Weights of a small transformer language model: 901M tokens.
MLP neurons of a small language model. Each row is named by its layer, matrix (down: output weights) and neuron, and shows model dimensions 512-767. Each number is 128 + 32 x the weight over its row's rms, rounded and kept within 0 to 255. Numbers have three digits each. A neuron's up and down rows have the sign that makes its largest values positive.
A block is one neuron, or neurons of one layer that tend to fire together. Before each block is what it responds to, as a language model described it from the Wikipedia text at the highest values.

Blank-line paragraph breaks
L4.down1773:203112162146132130107078038125120083109155108170165194101166164116113152099137115159060126142107182086132145124116146170086083082101124177131063113140134199129105155143098129155151142156124129120104165124114119068078173077153170127152141117053130134089167132146132159065094146118098150111137128160130120108131176108169140092164132112114142100150113139133130118120163169132177157132112112137139099152093089142128137110126129182138121124081135120148151141135115096144122144156150106154147103059134156143117179124100067096137085123124084078095109156101153096117166127133139130138136118122115087147195142118091164147103169190100104162123113180117184068157143218107219081108170089145134144094109094144129135118107129168152114171145137128139153084134160141075108119100126146

Blank-line paragraph breaks
L3.down751:187145155139060094093088118171113159072101112107149183165121116165164132134098144132116127118139094106110157098072171132140097112118084158127074159183108081168163101156166085117154126111126116127135172086122145078186123190155086194157123111103157117135134160155147141164107125173141119135099117135114076084159110170121124133099124168085151098155148090135174134191135094165115099110099167099136094129109128145135145080141148140083121126167135143147101135126097112172180140070151100141108115129236117128165147118167145102078056091093075126136132098105145106092172179110139139137104147102105136118089115120083162131110150133133146082123172137136197105111078128035166127100105065169149117146045160147154173163129114142140125141094087121095143109166132120137114182137185123
L3.down1048:153109132130111100166167095106144134148109085084133115098138148155099149096084143139130172079164129175180112187187086112130156091097143116115134122136126092117145157112169160178120140139163120210140126179176146099149126113166134139134156121173085130120180127071168119088121153134168148075105156117161115118107119137182114070121130114154080128166117088211067109140066173128147166148130155158087206117156143180155177163090115142167104092168131255114177114092110129145111106167173041185122097086101108109126090076182158144114118196119137167119093128158160142173148090096190124112118116079079099082117140158081101083139132147118101120136152094130170123208097126155128119128103120144121151159178103117161150112131153124134201199079140127145135147131131166131192132148129146
L3.down1241:150075118081132178144092132191131118114157147142178117129152062147156145126168146088074102175103133089143143080161131067096138051097131143085093146150117075139131172132131084126219124157147138092128113126112118223096153105108112151144124118079172104107110079144136192158127169109085156025158068098166146113119128073104076146132133142084076112127084183091125142075128119116122127155103167114194121169137072135132171112166101139136178113141090140082123154086112120151081120149121132135096163129126169102134166093060088093144130134065091153120127178139158154136155158136132144152117084167119084177147172158151109153128093104097103108133131123126161094077160105085104129157161116134136129089179070097180155138111119134121099090108158134116145173107110088128124054172131159
L3.down2572:075117142120066153174044089135066138090142110156100142127120119063115110168157134096104102124120167147161137134142088113076102138125097145099073164162110149148146181150152082165089143072103141123087157193119068128174145115126178120120131113092130127125129194129118131139094173134086183170086148149155110120192109123130124139186152153112177123130150154163143129089116145182115113137153134116184158106128130086101174101133173147169117099070185136120134140109143106157149135128055144099136225065182110149153167086075157142090126092141122138122126130152069190106149126086136090139109166155158178140148133121125113099139177157147082182195101115146185123119080109075094122110157097193089109085118164182125085156114134136091085165110119129157094169152182147135112107170124190

Token after place name
L4.down2516:151125131094137161125153161121140138051101141142115136135150086199148112139108109142115120110128159147151178140170100104166107143063114129191115124124130122063124112126119062102083114176113158169101146099095117139099060132134180085139095085119148099174188130120202129125150090133054172163151082136158172136088136114070103124150169085102100107105098138131074203102083146104115155116137065167180017165160141193102102144174183128178111103092155085062138188132112142149208122105138162207146173184138150113116156185144118133101147160124116124172112149145143105132104157092143135185092151159127031141192200121119122157136131175131146177105147140189085129188168126114191148078161109125075140119137145151126142131058160113108099109119121109131197170119109134204141140133070138

Place-name connectors
L5.down325:142049149127134089139140152166125166092162158148125107129177109145140122135197107096118150095130124081177220057127102108140065174092082163096135118122092131114145166152100207141150125097100090061103202157115067175111139147109145181151096118107132100101128082116174118090118152106154161125107130106145113118143106190087138136186106084069113152141158167136115086166134074117119125222083097133189153121129198101128124139136139111097160127108072091084157086191157108156135166180140096191115161117097080153121167146078131162128178136174173117084180111153136149088025169071160101155096125121101078108157162122144111166148131147140108065152108122099153147102156170108106123072142108103123161116126158135144091083117090107119101147090120141180104123156125146123122154132151180
L5.down421:133088167150150131180025157080156105129131100125103090140179117166101089166102132146118094123094158107130161129137114120098082169091131050150111097092122063078095140127111103175072121142123129114129122109142140114164083121107169143120123136146158126148167111101124096095157129184069102199087119140153118137117107098130126078128156095125111126105145110088139155144149127120075165099115129152160055113120163161111095126167165134176041111138168115117187103155164126174164110132177160181132133161102126091078133127138091080135188184134107137164096133091145152126087110122157101115176177107106067075179143138157138174095118095116116192143161095154109130136153150096109131114151144068147172077140146152158089191112090180099115129146147121165184162083067147177099105137148116
L5.down584:163101100104135113152085140162130089168113102171228083141119216093145102114149092124088182088162148110144126127162114162094090104117112170117134142120155156083142105143143095161114089110147112067160128105078137200114137162119151145153097121073134085158129137089116107175115122085123130126138154094114170145148120108114097128154092136115164119150141105072143124155168152125141133074173106069158133096100166151120167128153164129140086141111126123157103208096139172137128137098148145153109110135103184121120109140110133111138116121124087146101074086157152128118036108150090056152147115171126089122145137061136121123112141105109101117095160081105129067151087148089097083133177140181130125091147143142179157105146168120116131128143077149186088091145145091153154105177158111
L5.down715:129124155102156116106124151159116119139065143106097140151144092082112186090039123142137123117075177138074170093171169120095088100037107143124100095104123111144122174116074127145063083140159108190154081161123114092189122143120151141134071111177122130125150128148113101157122142111117179168123114105087098171128141164112163178142134144151120138123102128113147080145115141138146153095108132192110099148086133172122109138142156094144113124135160143094175115138156119122127105122044089147170103210073121158107172151156102171137097197135154152161146136149139134129125171132144096178104160154121122062154135172179090140110148054139105133156140130143089118165106111129149118146140145124066143055168123151132165098042134103049140123165119125160184159109141111105151171121096107
L5.down1012:121154085157132085099141146101106103100143122155221131158061113108135183185110119073091146095104082137130122118129171024117082115142160099108084127176089118102121149156057149154090119108193153140154089112206099092096088098156146144136138134108194160112075085113138157111108138081166122094159086184170109106109202119141092153151132133140169094153148128077108057151123130107137148095180119161137140152069139105106099054108087107113127158191131144113142083146066091120088140157119104148125108103118135119114158112110152173081145143158107142068087099157092078158128094171193169125143132204122129099119144153130101125150101146164137086117117091121132137104145128146147112108174162114134119168137083162160140163130114137106137108142152151131179098116124125198106130135122151
L5.down1014:116114146099130102187081111150120140101208126128097160099118153154130237106115139098083163142119119102084162144143086113113116151159097114096113137136083114107169161125121166172126140172157133123120178066042133172136134112097123107147087122110098106135132156165185143103152082093153155122153167159138108085126149162145158160068099125142166075113145094189158112123131106159107142234122181105154083145137073120112089109159152053114110183117159062049135155165132172132099101183110091121148176144170105064175120050066114113116188091106137177100145115160140046185135119136134055121095108162113125157151092071145116156112098149090141102104090103112106183119201137124155116125139090113078130138129067110098057140126098164113126109046142106121174151089153130187064102179103145
L5.down1152:128131124064128123142074136174134149174109130120144137073158075083089112163105108145107171139179105143105156077064120129134104067048119163160128084089106104101132058104096161174090110115088116087099155154131171099113179125131101201156181122095152104124111065146132070092153141123104128133172092145141148103131135165170115122192145136131129047136103090089084082137168144192135107159183130123099102146118148108118150100136158139136098168135154132074112107146134088150105095130110106092105147116121124153123134127130169149097143119130135108116160117167181189116132124125135192165175099114087163091068156133110147203059175102173097094122112132136136056108142171143129119143143155159135183120208137085122138077146161105105058141094169193158156138135073113178127123197143111
L5.down1279:129215150098123144131159068133182173131181107119124116166073098145170102098140172099147122066078149132098077080100156132138144140190073094104138162095124120119205175154149147099089130151214128097093163070168096149170153128161138093109107126145114163127122171139133157109131141187089137161183106184216135132162091111128104111097170143129101050112121188140126125132139101114112139136105130148101138067146128153138148104109074140120104129159147116144158130119134083122186166154120090096148107103145101108134099132173099139124138137153115132126110136093200124121128119128139109099153120087100075146076146179089093123190143153128147067110172108159104118124125096153085008161179107152082134138153122152174092145128138155163108088187112140140134122143076150145208143117116132
L5.down1702:189131114129154102178086125102126155114189085140179170131099100222069111129081161107097141124163130133133173176160084140158086055151130115206105155141102083104165084113101104131096109224136120172142166161132126130120124111125120116105127138137148099150199083092195162124117101102140163133119124159181112100146159082112209126151108145120147144092158097180153110132106104122138116136121154122084085157083145157126097176114161142122103111125179144094158154128107169125168181122116177150154163176163125084124126149180189135162132190189150160135158122134153158115124104067109170083123157159118111111180175106107138135096071092138128151160073122151123190144140148116157152104152185068106049132143150084109151065108130111142115139134138133153138135131137140178164171115131123
L5.down1866:108107103123179106151128153153155158120130165116130147116156160091155162157122110151152152110155134145063142137060139096169144126115084111106159134172101129055172168131114154096133119134150105078165127107141111106166108221111184135149071117170158113137136140109097147095129136097142070161189106131141152125147169106141136135173143073127104073146109110155160113139128138139127095158148148116127112178176105151164150084158172163105099119157138149100125127091075150099110129107137157180194122087106159112132109140129094136162115191079128162134099152126187070130123159155133094132152072142058094100039143132164115204114103161118127140150129177130115149073097139184149066127102066131076114102163173111113111150184100051181130133107113104111127187117140109125157027132113102
L5.down1977:133108136153101128121173124120125111087139155149096104093116126112153093154119114127169091149126176102174126116191126081153123111095128160142114100130110138151094068103063138187107064093145133143140078074135154120135143093089098109145085117160111087117141113140176144109177100137132078145155085140101175145053066159132156163115156123086078172121155143122117166106171085137090128114120089146134117106081184155141100167173127121078111152082196151176110141111103187163083141090159098102136127129185141168153111109150156144098151091148144074140143140106097022135163052174120135159164068195109151125140171108153117156148147179067150107063089084169164137145098112208094114138073125141140213116113085074125139127148107120115063124173127175153165094159171233172145124131118124
L5.down2100:115120150133151140152168099100110129149111117139177091100168086124163084081125153207097074157103102109226057141074171086183153121129089178161125086086166150165099124168126117175086139135094136082072136092193101082123133082169123144111093144104103140141139112118208096117137161132151117128182138120161146172168129133105107088144124161177159081097118135144146140141060132113152173046127098124130128078167151129090136114178107037169160102161076112173094086126172026116154134134054112196136141100117131135120166081109141181097128147157135138171126107166130105066104127102070117169147104100103112108126144112127082139156178090115097090104110167149126179163135146122092128122121107135135087113121150133191139118107149122059083094095108144106095170138110183114183071126136144
L5.down2109:144122101204106148063170123106120163138086098105125121167082140174142127103159104089117101122096108136089175143113159115165143077118107150109119152186109170092127111112172157169210106117075143107111138121145184120151132164165131124157116161136158107100153145195140148083151177146150079150111136072178202124101160176176159165183073129146132132147116066116186069165143099194152125138107193118144106172113119149164144176196145108135105119139121145118090137186179054104116083146158092151165148086164159168156158138106180068111108106128160138127161153148110123107128163138033132150073147094090096160065080167131121171148126138058039133176135156121104107164157127064147088118054128095140128107111121098154064081159087180084088137062046139112111072158125054123229123163114140
L5.down2274:125170083120077086100107159127080185118155101134095085107109109126073138129129110113175164171127177120134140098178130149153096102123130125105194092086124090116112134135126113223058143144137164158154164137115098124057171156161112112029156163086147077117143054183147133127127133139106159137167100159183097126111122200105114147089082114121145127100152120073118153058082149099132115111152070147072092121151140095115156134172116128120122182132195144143125085113140161146096164073133178198145134160144081163091105162087170127126110108120217163115142203115112105098091141124144110118055101152073058149120096124135119124136071155117070129158144127166110124147182079109131157131134214101108144123120138120152159136117170099132155140163067152143099109123102117130122102190094124
L5.down2467:078177141102148168114126114132182152173153155176132102114094099067145084132156141135121185141166174129112150153123092144192130115078136139214138047140140207118099084102099136107166114101087174152187154116080147064104157103098143093074124151095069162159075106148146095128106150107150129151145133120133124145159176149166139112144164161146179119080136163109079186129113165133125162146138098075096110086138122140090134122105132138164153147142178109139139099117096120134120067162130125155108157129113118115088144060122156112106157135154105142125147120102151103075080132120100090138099117077070124141138140142138098199098087140173147147195109130158136158165149083142105133130146168123132199103097095081092103144090110117102094141133089142136190111111131118148140085068165107
L5.down2931:105142127122134144110091148133115088075109119126146186099080173121141170097160091091140121158170070095152106098103131103080195160134183170107128108064115099132082066077153177166120150090076142113155150141142148110114146118165106045133110154176168137160126120067114143099139121104144112171184084092162114157121126117140143163182139187154093109131124113137152099113142115188150146120111214092176103090051096108019135077086115166138157113145121109073132063134142131159094073128150084166124134150150099149107133095107149109116121102157101145159085125090140157039102094124083129090124135120140119136122159122108141121131083134097129126128137179116156102127089125187130087208103136096090110119162182067151139153098085095112148123171153126088149127182113098104115158134121173